Part of a small language model's weights.
Size: 10 heads of 64, MLP 1728 SwiGLU, vocabulary 17878.
Architecture: RMSNorm after each block, rotary positions.
Training: a variant of Muon for these matrices, 6769 steps.
MLP neurons of a small language model. Each row is named by its layer, matrix (gate and up: input weights; down: output weights) and neuron, and shows model dimensions 416-607. Each number is 500 + 25 x the weight over its row's rms, rounded and kept within 0 to 999. Numbers have three digits each. A neuron's up and down rows have the sign that makes its largest values positive.
After each neuron's rows, "fires on" lists the tokens most often at its 100 highest values on Wikipedia text that the model never trained on.

L3.gate1029:493477514441487441467509542466541484517524525528463453537484472460499511455465491514521449471544543487471497500503497455520528521521510484448522519524459527561479474460510508506450511519465520524478457480549476544515487490478506539507480531514513449467513492508500499511506512488534507478531486501501471542538519529515531467458479514473534473522495499496522508477478511521509498509498499494507498511539501510456444530513506467458491513480494486490554459488539487485547524515539488499515516497462500486509524535511495515541468466500527493499451494488505496495485524503537490530
L3.up1029:459483465498491550470437551461488520478496541527491511499487510528479541523488482484532485470533483504536508514455470482528491537503498494482525491521532480521512500531519475524491460497514506482542462490455488533507502479493491509471462518519512473481466524487552526537489542491501531502501478489492491481461495536487507509507481548506524525524531542528494542561516509481511506561526469476511470484539520513520479491494470492516469502480482474486514537516505486532483524477506505463492500461525535476569475484476518519511508477497495508521499518488494534491513518502468466526
L3.down1029:474453501508507510493482581499507529521525515518491493516477521536462501515499504428513508508532477476528497515520526468511491515541502522490466517541495486478520498525518477524507500469512497476491496489460522522499467427467497535525488526519490469518498506584559467498484506532495493497564492481490495467503484508485494494509531514503496533498472491506522491504519477452508480515522481527468491488513487495529470483517501525522474488498499538533501543444496486510439507443556544528494522446510518574532489532524486488493500506504512530500503510491521507521508489512449455508
fires on: " men", " ab", " women", " Women", " Ag", " Ell"

L3.gate1357:506496517472500507504490546533495490467484465509512515528514480525515533519465487547488519510500451524490539540494508525467518478479481546506531512476475544544481482500466501475523512484505509520496481528521513521516504554464521504500459492483462481514447472455479523487504514507495517520495493477489509491529459486483448469493521529521487528469551516484533507482498526530516497434513504507505467533472527483498470453513528508517522516463463501521462463455493479484493482483468491480508501469547473527450526450509507471506503486515520507504501463491494483478522489544501504478
L3.up1357:492469529473481471530541505477481536465491504480531513518521445494513497521507528525558477471505474505520468489492473507512481543484474510480520483519498451441496453520501478485516497501535496514502501512477535511481510490495483544476468480468517528518470469503476495539516495447501512474470500516522494505528518434535511577465528488491451537467489500483524538497460470533467539522506512446514491479527512460480485489517488488508478521492528526505516498493510527522511528488535541509487480460529506475517497492492503551501532511534530564504493502515489500492487490493486522508
L3.down1357:512519518487534492538510501501508471522566525512511472501429501487446523511491482513467504500477493449512466486471509519477480528525563486518479554448514521513473534546496487492467508524472460490476493467496488479447481497515505525494465481468532513475457482512478474531509487488501534449469478486501552497478527517533445501535500488489507506516477478535525527490534471464497509476469501533535516501447503475485538508480492489522468512551518444464513472499491507482520490537461515507502506529453502527469485515479497477502496491500527464432489488521488507468494510448519499528
fires on: " was", " Vice", " appointed", "\n\n", " served", " as"

L3.gate1556:488509504478495463475521525530527446478548519478536525485498508503527572493508500514499541498546529519501503499499485531511527522558500508507502505525482493460555505460514465481459516535514492519482511536508503486529513517498534526535469537515531474520505483487501479480496468501478479495486509525498442455566499490502533479498549530509535473479482513506507480477508517554489511505520465472520511528480530502465491538503499554560522451463483531495495513499473510508521488463522494476531497472525465453475534494490486474465514540480490506462520471514508482473490488481475481481
L3.up1556:501526480520483513491546474523519465463512490481489548506489500477514502524513509458487480514495523491513486535498506515510490491437518499487530476514496489488534467507500538507497513541505446521496508514459497474519474498488499515555515527530478500491482502537535506484488472478509492487512473520513545493496478521551478520508499472510506474493531489477497503475496484517485496467509503539450477518469504525480485507526484510502461470479507538492516466542531521492503500512525486515532516514511496459505463474526508509509501569477470502475524509517515482472470534484507519500
L3.down1556:505557471515490549503489461457488475513503491504512493510461530504504491513506477476496504543477502463507502534487474505500516462504531542533455501526467506508529487537504495481487495505517526505514588521469498440473559513498505515508444464483436488488481492516526482479471488473558537530492513461486519519583513484544532470516534521533517491545556497501485452481511512520515517520524537500477520521516469488502504461527482491465493479512470506492515496552540468469484546489489476482514516528469489477506534539490482500514531550534514481493498484526510504526489510463475513524
fires on: " \"", "\""

L3.gate1105:523494478453532501474505494456489498511498461488513498506483498496521493468490483496515494528521470468473522496526529508551504507472460487511523473490544502565495510542520507534520534541480471492510476478488499484487450491529533488503473506457480535541457511489518535470517565462538491477506465450508487529481473509483534481486486477490482513488504518441503491528526490523494494540507460466498497486487491508504518532540530506481486520499466494544535499494535491541497486502526497475472500499506504510480485465542494494475487500487519518463448546549527465493517524531490511487
L3.up1105:497503499497490475491529530527473491482502510452496514474492483492467515514535505514506487497485502513476471501471541528511531535487484547515534439490494488534491486485523486519507498501516514547470561549527559537461501533544505486529488533518496487505477502503491496488487465508500480503522508474505489500479516487497495524492527497472497517485540522456534519572514507495521493515496474506517505474463514550520510516521503512495498465497469475521523490472496483519482499500510495516471519497504547528492501497517505523499515494496526497514478474495480500559472544506497513539
L3.down1105:525474492477562502504514500501543529538506481489496541474528516510537489508454501465540492504529455471470501482492486498501471545502477513493473504491461484518495473530498515479462542494458486480504475497519481518483503467498508484500546461480489558521540522543506493486489539494508492494504552560481489542471477489537569466492475546518484513537467477491493513492497493500502528523464535468522510488521451501501503470507485503524492525481476499504523493523503514470498448519435448517474485524505533460502529515528509475497452503523500501486495534514543471452492491475496513477
fires on: " /", " the", " and", " order", " &"

L6.gate815:495542505500477517474461492518499469479521499472493527508483467518476480489509488484469513492458472509536506522506509494489429503500514541449493507504454539500490503523488534512467511525498504505498515489511471536530489548481516533549446503485520533496528492499539494504511481503508461513463508481478499526529520482474528478506487535523482518480464494547522482481473532501499479492486482520521515516462493516515489472519504478534471496489485514514491521477508530500520483525451503496456537473504503443458495525489500509470490522497462547492488464477479497510477502528515502441
L6.up815:506443457504482538479471492501516545505548451527489460540476522504516519523487496479509507476485476498457485488492516485507509500481486492502466517495535483471528488541497441480502522452506508559505542525497496511490499440496458470490516529512509550506505477487473477537465494502510515491503489550469515520519496501511483480511543457481514483492468533464523484430454489512497506460480508457542490490484492472532468493529572528492499487544500470525494496488526512536478506437546506477487541474518483520512480479507501490470553479510513472495535526553519509462516492474488492516
L6.down815:519517466500500519479483472552517520513437488493462519521506493509519525517495465494506500477487511476467545530545502501502501506501476461492538531503472492516503507474528466550491494488488526503473578511490507481521441513477501501516498483514497490492488454479525489455498512503535521486483543460501490477498484480478468565507531492506521531506526474506483465507509497512503499499493525514473495533511487490500509552492492459490426465494526479495500512522487446503510474463465508477482531509500497485510455515474494502541537539540515471507522453533540527539483514518517515514
fires on: " \"", " (", "/", "://", "_", " ‘"

L3.gate1264:503498488526495496499504482529503528465465507536538526497483518450493499500555533466484464484531522485491481495485513503480522503512512527511485564488519514499534485472471477480527545516491492510463510483548524528510510461519537500493477523516507500521479470487511453494467534505489481461533487541516510509468445490480504527503536489463516486518495494469527536495541546462535468481541481516530518522508492498496501503533514479495491497503478492485523513491544464459498505532505531512487458495484485493465479509484534486472501552520531489567494521505504468494525503552464506514
L3.up1264:473505516555498496478544485482520460547508509533534477500518495499496515489486485472480483485510505490491489503452516516438548519503505532510494468521492502507481458518503551502550480501506488475469495475505512504524510498488518474500485471542495525513526514518504462481506461488529493505466484486558456480518526482526477507550513506505504522523555515501494514501538490461508526494464481518502519487467509528482508486536482473501430522520493490480459493513485550498504535549442504509532513508526500519546522515507492503516516477522486476515521483515454502526479498513506502522
L3.down1264:516505449510456495492489522521516492511509497509509477471532435464552531482532464504476543528533530466453509496520478487532532505515513453519482474511528531475453504512500500484516472457466497468480514446462467510472546531520520477526475506526537527524535555513520480485548490436490474482481507533473526513526520481485531457528474497489491511572490504514518505521491464465496503474468515482484519524454522494531494476473511491512541526535511466476472475509521509513497530512504490496488525498485497532500506493525473480529460481534507531459521498532529457476504499547502495484
fires on: " John", "m", "John", " m", " children", " k"

L3.gate198:518541487484509513518502504523492497493488508496504515519520534546494514487488466532523470513450457476492515503493540519489505463532537485492519512454505470483522469448478496507510504484502543532550524491540500533519476498450494500455498542544486504445582482462535481496477562523546536470496474514562498536514486501527499518534488486461510551469534481524466515491531515514506534475527494490508519452458511533511485515470505505472528476494527512502513481520526495527473490494479511493490525494543504501472526492500526551478439482516503502496482490529539463492505488509502544509
L3.up198:484487455458505510508509519549503486530467462483534512492510479493484481535495516474498470503492506518511507484444548499487515517521521505547533487490509529508455454514482525504547479480474544495490495547517499483477464508469546499477517497497501489491550495499476501488490520469446508482497492527504516538515515469443531509529485525473509484501511495483476495560549504495546485487497483518518531523473517492488533504528490522531468488524496467461541523482526444550492469510479513479510515522521513512505507451514555472527508537479510533454503517461523498507478503526498488501
L3.down198:522501462485543477542473496527523462518510471489512482467488467511493516536543473509535461485508526524532500478489534474516493449525517492516489482489507495503484485480509491523525483492481508521497493481491452491476467498472503448486507499515526487503494524464517447496562478490455534489498484490510490461469483460441491508474483534471469493476511497492506462495530517511476476534474479508439500526515502483513501497482510539461539515521491504507503481519494475518521488508465480447500489474524507540472498489492516467486469513507466506500436443499491469510462501534479486522
fires on: "F", " F", " Yu", " Far", "ur"

L3.gate1411:515526541478464529503517481549537504504464493518512551468496422518494520528526526494472474474511499521506503534461512546554519503530507505496472496498467526522463494456506493518522536495464530480444493498517502520484459473534532534470489501478472517496488499523476509566505457518495557521517476490504495519498535525482520500481528446536503499454517506473472462474494468482498440493493478558539512530523479505527512511476487523494517499470509469487499495497454505517539515528473508504540501502514509502483539530488555515498527473526481444488508530519507476501486530459504548501
L3.up1411:484492493526478435457520469531506487481495502496483521552503493484515493538476504458493491496513539508520546517453478516521498456538486469530490518488459536463515527503510497504507470528516576495480532501498503495478520514540508456438491523452472474460499514506490465518501469526499521509510505488511470476480515451536496529474505482531488491497485512492446492495461500515469444469520512563502467537465515511516460464505482510507500507510509486512535517521500490520461491508460531511517454493509466517491481494521521496508507457518491493494562474497520504497492525468499499491
L3.down1411:498491529521490486537518501536507499496511466525531481503482499456476534467512489472507491496478519494491482543503530465500521489467511497484495526523511557522501471512484496547510487476509554443461453509476444523494483494539448498492465472448514464476518477503481500507502497542533473494488471505530530519530496493501491501468552470511521486477528480461503485450523499441494494505487502505549495513502472521530514483490450481494494501505487484514455520521419496510532489473504475511506526533484509523490521522470530505570523496495502472485512478506504508484466560520495467515
fires on: "\n\n", " named", " called", " renamed", " \"", " as"

L3.gate233:538515506500522499510509506535513512491476498527494561513523524485460499504522493497528524477477486496509512510522545507528504482534505496537523474571504485496478517497439445470475502535497524490490500519530482508542561450448476500528544479506534555551507517446499502546525500487526474503489466529478474481511503511483482521507495477520489527530519489498499542520457461466485506490520458495471511469484503550453460561459484523514482499503487486525466511536504491515468504504527585509488525484502543496529479485497521502499492532486483502511523494473477502476482549490476497449
L3.up233:530529493480517534514515486522469543460513430480476503529498532501499509482500465562542500478531467499492492453529528467521524507518471497495556495527506510515477473499502462537469482534441503523505503550543499524524483466504483481505467510476465514526514524521471504499491486507503502486560528512501532489522541535484556484446518550469451496499503499520464506533488520478551518477505515479534470526510516522508483519506504518542551512497515520486503525489511503511535489466525530505507535495473504493467492490490466524493468447449513508491484542478476511497460489509473467539
L3.down233:494522474485534517531496501502514483483474462478540489501520511488499519496487468494513537502556468526448489492524532539447525504511514476498487517529510494545452474508501455501496498462456514518479471487512488521531506511496493558467494491476525511502491495509516510513461496500528515527505499515457498482491514491507512513508488503500508532492459457488509520478485511496467510478464446498506497511514516491460467523514496525481504495522494499484474499539474486469522487462475502505465507485486503508478474482529462518540497545527497503513489509487500474509522564531501508507
fires on: " I", " Il", " CZE", " Ah", "I", " E"

L6.gate908:489477504468490520522495510510532537508508529506550498474482519496535524469494513548515484476502479497473483522517523452489513523464506539485531574525490500479495537541482499478534481481534502529512483504500488481464489512528476465494492507468500490500520534496510478562523487514496527485488470504516490534494496521468479535557475507470471463473485518493527496475468519517513532505495521518494534493447494474523491509492530462514470518525500526500493527537511527531507478535481473531492551524497506498493519536485511536492525517518537504517475467482503513486571472504543474474
L6.up908:461517512498498504505481472490503497467543473495485518501544540481518502505491506490489503531484459504489454491474497493485515461475445515544490518484525523495492517484472495495529546490531474508503468505488493471486499515509490533462494436505504501534526479529528468468493523484484523512470504507504505478473539451518542449535466492513453444477469478496500501471483485536473514510548519473506475504468485463487485502476504469493505496506513493523489439518494485453572518516470475457509505502533539506500488504484495522474451463500503496523489493506480491480460527482511516532
L6.down908:499455529465493488458499517528516493463501512482470522478517511531532510504464525473466500515535502492488483487536480545560500526515557493535507511483500530513527490502446493469495512549536483552522515493468540516497502510491560478524494511540499500473499555480486511474497535480486446466532513552486545509520472490522523482504489492495438468487503474491496549490419476487526487494511489538498465483523489484527494495523550503509498501512502467480450496486506448506477521491546467522494455519501486505542466534518498500549510523533482548485487523515505512463538488498515506490
fires on: " the", " at", " upper", " a", ",", " The"

L3.gate662:489472523486490405531509505513522487533500517556514513522451500500472562508520495492524482508501503477481478506526493480437514473515515510545519505561514511498500513540485516517524521501478507477494499519516508507527519503523519512492507501464488514505494471503510497537505494495517511492518520535459467481549530533523488494517526521523500509499498542470505470501505494491475480496491532492524458508456467491510469514548475470507464517502511491471572509510502471519464496512506500462523475528445487525493532490455512512481483509487447507509510478467462453512525452508453499538
L3.up662:471471463473509450480480509527463520442514525499447484538489509438468484498507505457465537533489545530501475536483497486530512456482516495501489527510492529518509515459489475480494494472508492508520488487481499493478542529521528496509486481484523489492475475484521521485462521535486500539489494498491518480510487476526502474520500439532494510480491488493494519498551507520497527527506524477505519525473480478516518497498539484490519506469505540481486492548520549517489497502473484464489517588538486517520496474514463500521469490503489480501567483476517464509507511521446524477
L3.down662:462496506548516530459523507505513501523516506512553514511521518534456551497494468497504515499511530462495537473487509512514475463475462508529502493501534505476488506504498513468475533474532503529532514511500491465448531455511512530523511489541460495473484520498497483477483507485521507529454501491487555506491507482499500528476526491497542505485538531490550460517484499476518535488553496500475528444516482471477468492477523496495519500538437493491530504545494517509539497463464480509495451480496496476490534498503527501543502471538491537493471481478462512478536487478528493498
fires on: " \"", " is", " was", " -", ",", " has"

L6.gate694:533585550513506487511483501487510514489488535474507516449488493512493532506510479474496499505524515514539481460473523500510482517467525495494505520517488482485507508501494492457481462547531457520472490532511475518483464518487542453490513503477526475481511526512518469494516485491474468537498521487484454480480504473542530499468485485493524465517523505495522489494520525521533503504505474496465510426440460485470487488442501497474532499519503487483481496546501504491511511504519518513508532498498546520479474494477485500530484538477484477446440498483468488505521509500465496486
L6.up694:518502479530555526527475451506528504488497495490519518568494502490486514505463526508471514488507535501502511513522511514500527501502500449460456508505482529507539516418504511493520491516472483529496486531489486498498487514511511532516441476511491491513498463492547487482494507480508470549489493480479513523494480542474510503480522526519541497509539536527463519503499489477536528477497513462473509520515497525466479557499485470492475502524524490483521504564534474538514425469489519494508474515518528539496491517528497566504495538489495497500520505450534494512485515475562478490
L6.down694:468495501512526496492510516548550557546523499476496497508494518478478448504488482511528476514508548500520454499510491532557482494486496477444494479486488466490513493487475496516497480480496441507459519465505501477468508517534518475483501515508470493519515502521525513547478474546481458518454501465509492580494490488521498468536507511509477480551510509530479498521480519473546471513518469511469547517490532510457567464525491501509476512511496515503528491535513504522494510455495494533466505503491500510486484500472486508547532486513544486533483539490471507556544477531503522494
fires on: "20", " |", " by", "-", ":", " the"

L6.gate403:465512483454479501466514483510485508493533530496505482524500507488507472460500496479477479499503545498439493481512491437517537519521466474487494447498473483504470522510555484485482492514528521555527469499462498499502519540474479516490474493491504486472523491511516533546449508447519490471478517521482518512518477572468518497530496502510465493492492531525495474509523510518501504532482498495480495511494512504522487492527550514573479505545486517523497529505502502494503520522538466466470496484533513510515544479497480480530485512490493475478559485534490479519538489495530522483
L6.up403:485539506472472471529507505511479512484525532512492506460535488483472496470508504495483492505536507546471519448474523495515462480455489529523478506469536498479539510492513498493512508497515455515488476532495490456484508513490533477482470472504505512468538505472468498492502466483465452472500553483491508501537475491485484456533520532510446497495486514514484478513477537523529466484506498454510466482499496521488500536513484530549523500518489512536521537541499480496516528536471482490467529501513484527480493484533530508482468495520514523473535489504444475526522500509468536523
L6.down403:487501507482516508523494502473560520512529514456482535490530518484511567504498479487519463540463529543459512502507523485494477541503500506526517500513554529510494498485487476492516506491483521545494489491509500486532490536506518506508475483539489497508498511450504507514540459493480524520494499548494488476497506490572533524494510548513440461471475519513492533517531457504475458513513544522518498484462478546464494494493454513491469507520562504477469539474513483489528492505491535490468513512541505464521499449518530513475512512490493485489518540533513536457519517493522521521
fires on: " the", " The", " This", " this"

L6.gate1211:485500497492503499492523487511501485501488536507479527531453495551518518485501479515451478485484472569497501487506501499478485507482498455502488502473526495485502478517487480553488501510474477508517513524511532516527518501481524455484527521522484479506490484487470483499503552452495464494514481514434532462524540522513523486490553475495497555493447488515476529501518462506477502510499495500522468519530495533453493500462508514501512512539517481505496511522530564493531489496541477469482498525506511516523535498458474504482538477501504472526455560565528509535530477524493475476
L6.up1211:477515520540508501471455475470458486522487511535440519529506444477480539495523457518463496533486543524475453533511511512446449497495513504467485493543502487502513471478454437514498507492486514493510517484519490531548499502482482477539486493482505504519475524514535504508498471470488500530546486470486490492487526502504513494530519540484464533514466510495519536521501524523522519547454481470554481495472525515532477536508495483477473483509486525474533487576514509484468453510508522479486493509528505537526467495485486522496482519491502501511505481486489501488538450541467462521
L6.down1211:462493472522422558493488459491492525484532488471505495453490532500427491514490512516538464498522492502570511503452469460498433490490520502488538472486476497518476488497539533480509509528466459521525500524519501514499481502451489511526498491473492503523509529506509484520477481482492480502518445484500457443480498507515539463525485537476480495515533515526476517459524506497526502484514501476516484516499498527527504494509495521434512465528479553532496526509501517498516484523529472494485502513511476505507465543485482503489490512505448494488440530490499539493510531561458491480
fires on: " ", " (", "W"

L6.gate199:493495535503431488501502445543525464538540525502514496498472527499518485486492504463519528528465536487477482512497520487514499510511508457486488525503497467438529497508465536502483503488469495518533489528498439514497461460480535492513496524450513485502509523485520534443500543489495510496528498488466487479494453508444501501495467502478480465498558495470493530506453514485498494467500445481519502476471457501495509475477516455509468464470464513493514516465500530494497508543470541509500536525526501492523481469518477518498530499444504487475535485496488487528510454518485515475
L6.up199:474511517476507471486486540483484484527552525494559462495514571484440440495513464495557486498499489494546489500505507490462553483458468493473521494486479509549488453523479509481481478475489512550499510507517475507513478531529530487480531541484513500520502516482535500532485502463493495489524508492459463478467490491448533515508478524486513490503463481517510465513488510497482464496513479489491463515525505490510519479505519521486513556473494520509574496536480530486570449523492485508508525477483483514546507543517483505503531529509485489506508472526506542504498496488482493512
L6.down199:464463535503510479526533473497476488507479494523524490510493495489483493509479546483501526537508522466528486475496470447495435568500494490505532512507509465484486534471461495483470488577516495535509484512515438509524486523546489553506499514517511494508538518472523476487479514489477452494502468514493452530512500508520493501511501492492466515538495479485506537469474492504501486531487543511496475506499521514560479465540495487539529502455478464504511520530450456521501458516427493505476465497529517520522482505479475490528503474504494467516514508540435502540507540475523504530
fires on: " the", "The", " ", "19", " and", " The"

L3.gate892:513468471499523534537432506492505465472500539548519489505531478529519508517474568523482473523498526510477522487485498490503527488508472484533547509546487487474547511479523516490481513483521470478493522485491509486552504453480498512479513507467490481510556482512488482512527511518477520523473447487478509463464540535517508526528439520474504485481481490470486523505508518538495542530490532471468486520470489497445503510497498467504488488520532475488487510547513490479526515496544494517477453507468456500452460491503475500519512489500530502471516517543449505518487528487506498448
L3.up892:486524533539531485511503519492517479454479466492472554531480490477503520521470531528534491510487540522456485519480496540522507467477512481509508501523494528458495485530497443469491488505477514524542537477534492500502468489506516535524500485527502499521539496506527473468496513469481529497466499504483553496541468512505500546548414525463509480507540518483481481504467483481497459475477524530515518490464486517515513501501534512492443509473500468535467484490517469514512492491479522477502480467470477491475441530412455459527525512511477463514506484518481496507519478460525510471
L3.down892:466489485495494508494515487494504475505489478480558458511488508506525486513477527512525519481508502453471539469459486527457503490485511493527528472551515515463512518516537507499516489499495496516504506457476489500502487533499465511482488558483526548522517509536475533456513497472471546515492456510499505537537499447514509501470467519478485493539498508509495505485475502503543526469541486505502520495502524495487522516488484465451497489509540488516495520475522471514530500500479476468494453517510469427491507479468485502546437502513535504455487515507509494515487532499572494503
fires on: " as", " |"

L3.gate225:466482493469489493484528522522479472517500484487467514576495520511490492549488496484495449472457475534507517488549495491455513526509492508471486511523456460501543472491509492487513516485480508535507501475519528538510496497499479493492495476445506489507500451493453522485468479529444490472483524475528502519506513506514528512526489466472498506538504494529528508518520497518520493471540502491516514491479476520468499514466526457503494466453465501484503483524486518498492481450524550513490487463488490538459482500502538478475491491435462492479469491506452535512484469493488503530
L3.up225:456464451509473498489530516480512486488493521546493495521534475484438502460517500527494455512482496465507481497534494516456480469489464508487514474522517520525488481460525522531526506545486461488528532507545526514557531501515515485495492514457464486491479517452483483545487440496461470504495500496476476499549469507510486513466502518453486462494514520483509485523465469517517484549475508506541483569480474447513471514503494483522503498500510513487467502481525500533466504505521479491525500478473492500494505425481506521503543469523474510535517537515473501512485519490471483515
L3.down225:485506430506481507522508521467538470513504515501492465481496470475440485475493510521504532502497504513480485504502531512503491503499513524466486478490457567514524542481517501506518511471522476488531507526486510514493522506471499488485463504501481491454465500484514476554483479477479467513460500473520462522496506464503475492492521504492486547497496502474511509459519515534515486537495529538546484536469476453505490555532492464509444516529512513472478486475480486512496522495549498461495499494475542506501505492514516469491516467506509495563486516507497488532503498460458488503
fires on: " N", " Gr", " Nag", " Nev", " Gw"

L6.gate950:495503542527492460525451526492491451481460452488537473488509551475513494523487492485486483486471483515506507472498454529473526531486534471500512458457497509462528440513499523495534532482506521462514510483486497516513504464536466493485507488493466490494483487500494455448544550487518484569544489503492505504475470493459561486463535470519484506506484514519505556520511498500504458517533484517472463531500551502513556485463535517498499504514490489476538497501491529499516502500492529480495514520496471516473519466519536506486531521524508493488476487503503493529506480487456493497
L6.up950:534528528537468467517484496491510517521447519485458509546504483503491545498481478518480521526498494537458512480507509506527529536520507528508523492549457517487548502507534503531530475512521525518494503467483546539494499487479503489461477498491559472518476513523507527525446494541489498521478464498487504493523493496476489499486521509489549518439496539460478582459442483466513465519503531533568473520496483477501448503518509531452466534529495507512479490530476490456504519543521484520537517471502524463509548506505471528542495497485521482489500519495527490518527468489510513491
L6.down950:526510491516516491519543517472446532506535494480473478472510503500514507487480511455509511502496488498501505519526492505463497489474478515502468488448461474529460495509449539497507514532482513498497501465520481492567490529496480499508470492491471530535491514525508514478468521480516482528453487560512478481449491474458520504548500466507529508490491489501468541499486482501528479506490517535495510483447514464509505499523497456465485510515485514511512507462498503501461501532514476489490520443452483471530462508525471522514498479524524448477551461507472544499482492518525471491
fires on: " "

L3.gate187:536467480475487488493526498498504488494530500481514466496512505506493551516457519510521529478484480509526541476508530456471513486514521481501448501466493495517531505474486485532533468515527486556511473492500540482542515454503502545479493446490522529508496510487511482499487485489497538519497521489457497529507486517487527528513484529476497477508507514506518516498454524508507504455512479505452456484515505505511498468486520536520467536500505460510463532515510449523511522503485498477544474536485471453503512508486498491480509481488485462533537517529472529492488521499546530508
L3.up187:537505494525499524537519534514504498508460474517496539508484519521515541499482516467471541483452485504470498495520503504515488530435485517539518534450514536441471521515495481475551483493577480505493514513482488462467483456491480532520523505483469480519475508500494533480478516542482482500481508511450513499464528522501498515519498559497507486454462503537517506513472452490518509482520538485473498508507530464479498498439503493512513467474514465498485479505471482519505535492491528474492502505459497528512517467476497527480462481474507533494498511502463479532498533514509489497
L3.down187:520482530480509486514518452514458514536439512520503523559496482538501476532509494501488510528494481477473494459498494514479506457495526497516472541515548489502544540519490524540470524504505480498463522522499476532499524504462513549482464558449477543512540500545490537536517518473486532506441542464488525539504515500546513514516522574527565473492516523521471534511548479472530506542521535519428448497509486503521503523457483443516488492490462486504446487538515495474520465480527515469508487484474505498513516462507484545482471514475526470494463509524485505493521489476486522492
fires on: " |", " as", " –", " -", "//", " +"

L3.gate122:518476528515497495457511503463468494462495480479502521492548490497532483517469540539490465501497517482508427474512501442453493497506520490512529501512485457523505521536505469487505514484506469499489507460542528463523484466513504507469506499462519495514504531460457488532482523523505466503474485517504501514476487482533504501546531467516489519494478528533504525491475478493503532511489485522532509512500494508478531515489490500518502516497508496520498495494489496511524501464522508505515502505558504476506501528510473525508464482519454508530538516526474505470469521547490485548
L3.up122:501514484525491490478495505503498476451541502460417536457499503471472495485541480485514526475490453498542506493573493492473508485522493489510506519523503488552539483516521518495482486532479527474509507552495426499529531447476475442534528480479477445511503487478472449499498520520508466510507507462453485447478455481495518478504481509521501508475469519506463542519499501474473518506530509463522524536527477496511524503519456526491515525548446463506504485482526520515487524509534503546489508489503521461493528488513523503506492461558474539522564478485499502501518480491450501489
L3.down122:534469499494508509493506487533519510475492447460479497475544471505491487499497458540565518480488454496457467491481455494491491534529512483526503511576513507544533466519470478509476474471485459494479495473499480528533502482514488471431528500514487497501462507489499439549495541498454447500488456529497524485534501482486502477494472516492523496538542514487483523503466505473480501532481498496513518534502527489497474555503505507507511522481515491539484493543552502526494518474470481537546533472522497493506523503489548512538502454535470488536513507479487508521513506473504472501
fires on: "E", "I", " I", " ice", "-I"

L6.gate683:476521527462503463494460518445551512436496458525455452449482494501479474535512501516504481496491493510506544511508471508489518525472476475483504467510539492505506479502522500475495507518478495523504525516501485466465528506488483493519527483473533508524500467484507509516459517504507560511529516533503535526494476495502510533493503555506519533468488477511497511501472488474511477487495515494482511495482565481461518484528510499556496461467517456452502523475505494467484551512527504532512499500447495477439491526485545483465513533448514499505457488533447488524486510505516502520
L6.up683:540494465509529536489509545451547494488485505469500501494450491506487504538505510457506531506507491490540455476502480506473481498506519514517474487498454441475502571518473493517499513498466524508511467451514520453495546492519481504529459537522503477491537477510525509518504515536518522495501480448517510505540530473525490511474540510521499509505506447493435548508479474488468503503515501513500506496497506488477516517519502517480471493477513527485556498528537526485466485489512518512457463442539530468512499501507502438491494524477467521532477467524489493498516487495464481504
L6.down683:500477480489490506514447486507470496467486498508497522497521479507485539532505499540510478499524515465526556481515496478512517504498557525507523505488478501449479512500489485496519511476501500521465552468465490501489440498484485475504498527518523538479552494540548455508559492492488513495502493445497559545496497460481490503487524497461499478485501486475522487483528479492496499456499503495470553545518482506499524503480470465492495487498545516464495490519500491527551486507489525550516532529485490502476461484528491511463490501522502503499488469500532519447496540494500469504
fires on: " h", " first", " life", " Re", "re", "Biography"

L6.gate946:529521556535483478493542536471553522524525535524509489506459523476513493486474500434461503500471486503467467520489482490497555507487498487541492548483524500479509476470509514493498537527490461538498512424529499503521487538465509491494543517475499501497515558460521506482486517517491450533479496507522453575535490484482500511487511515507477460510464477517530568483473470507518506472485516529502533508469477516518417508546510448550485518514468511487512532527490519512513470469546522495459519481502499476456477538539510491548533508478479507504502503498549512476457536455491524476
L6.up946:512496526479489515503511466552504483481554495424519515529497546471467504513516498502486472487526421509466571503484522511443518519499517491496508533481476464487522494494564516504503501509472467540474493513505524514518477460506502516514488525512482502496492529446528539531528519512496513525515511540496465508481510488469518501462542500514482525514492494500496502448519491490505508472469518524475502493497525555541471514519526529517516520513523477508451512491516514505471493475454473488490487531545484539495523520496538491526519537477514445530494523484549516493470469449489528537
L6.down946:515503524491483495495496497513499536471531495510488515505482487482517480543525490519515505499483508487529520481548503514518469490547551532454505455564515513471472533535471478490489447478554506515517462493481495519497527511464510480452495503532518467509496497487464454506501490484487460480499531465497494509525467527491525492536557498515497482529502466514480484498486526529498471517523520508522511468556523558536496481516536492517480503446474472502525503516500489484541492516520541472474507468450483475532534507489478538495511480553488483459512520460473493500530490467508506515
fires on: " |", " Friend", " the", " a", " was", "or"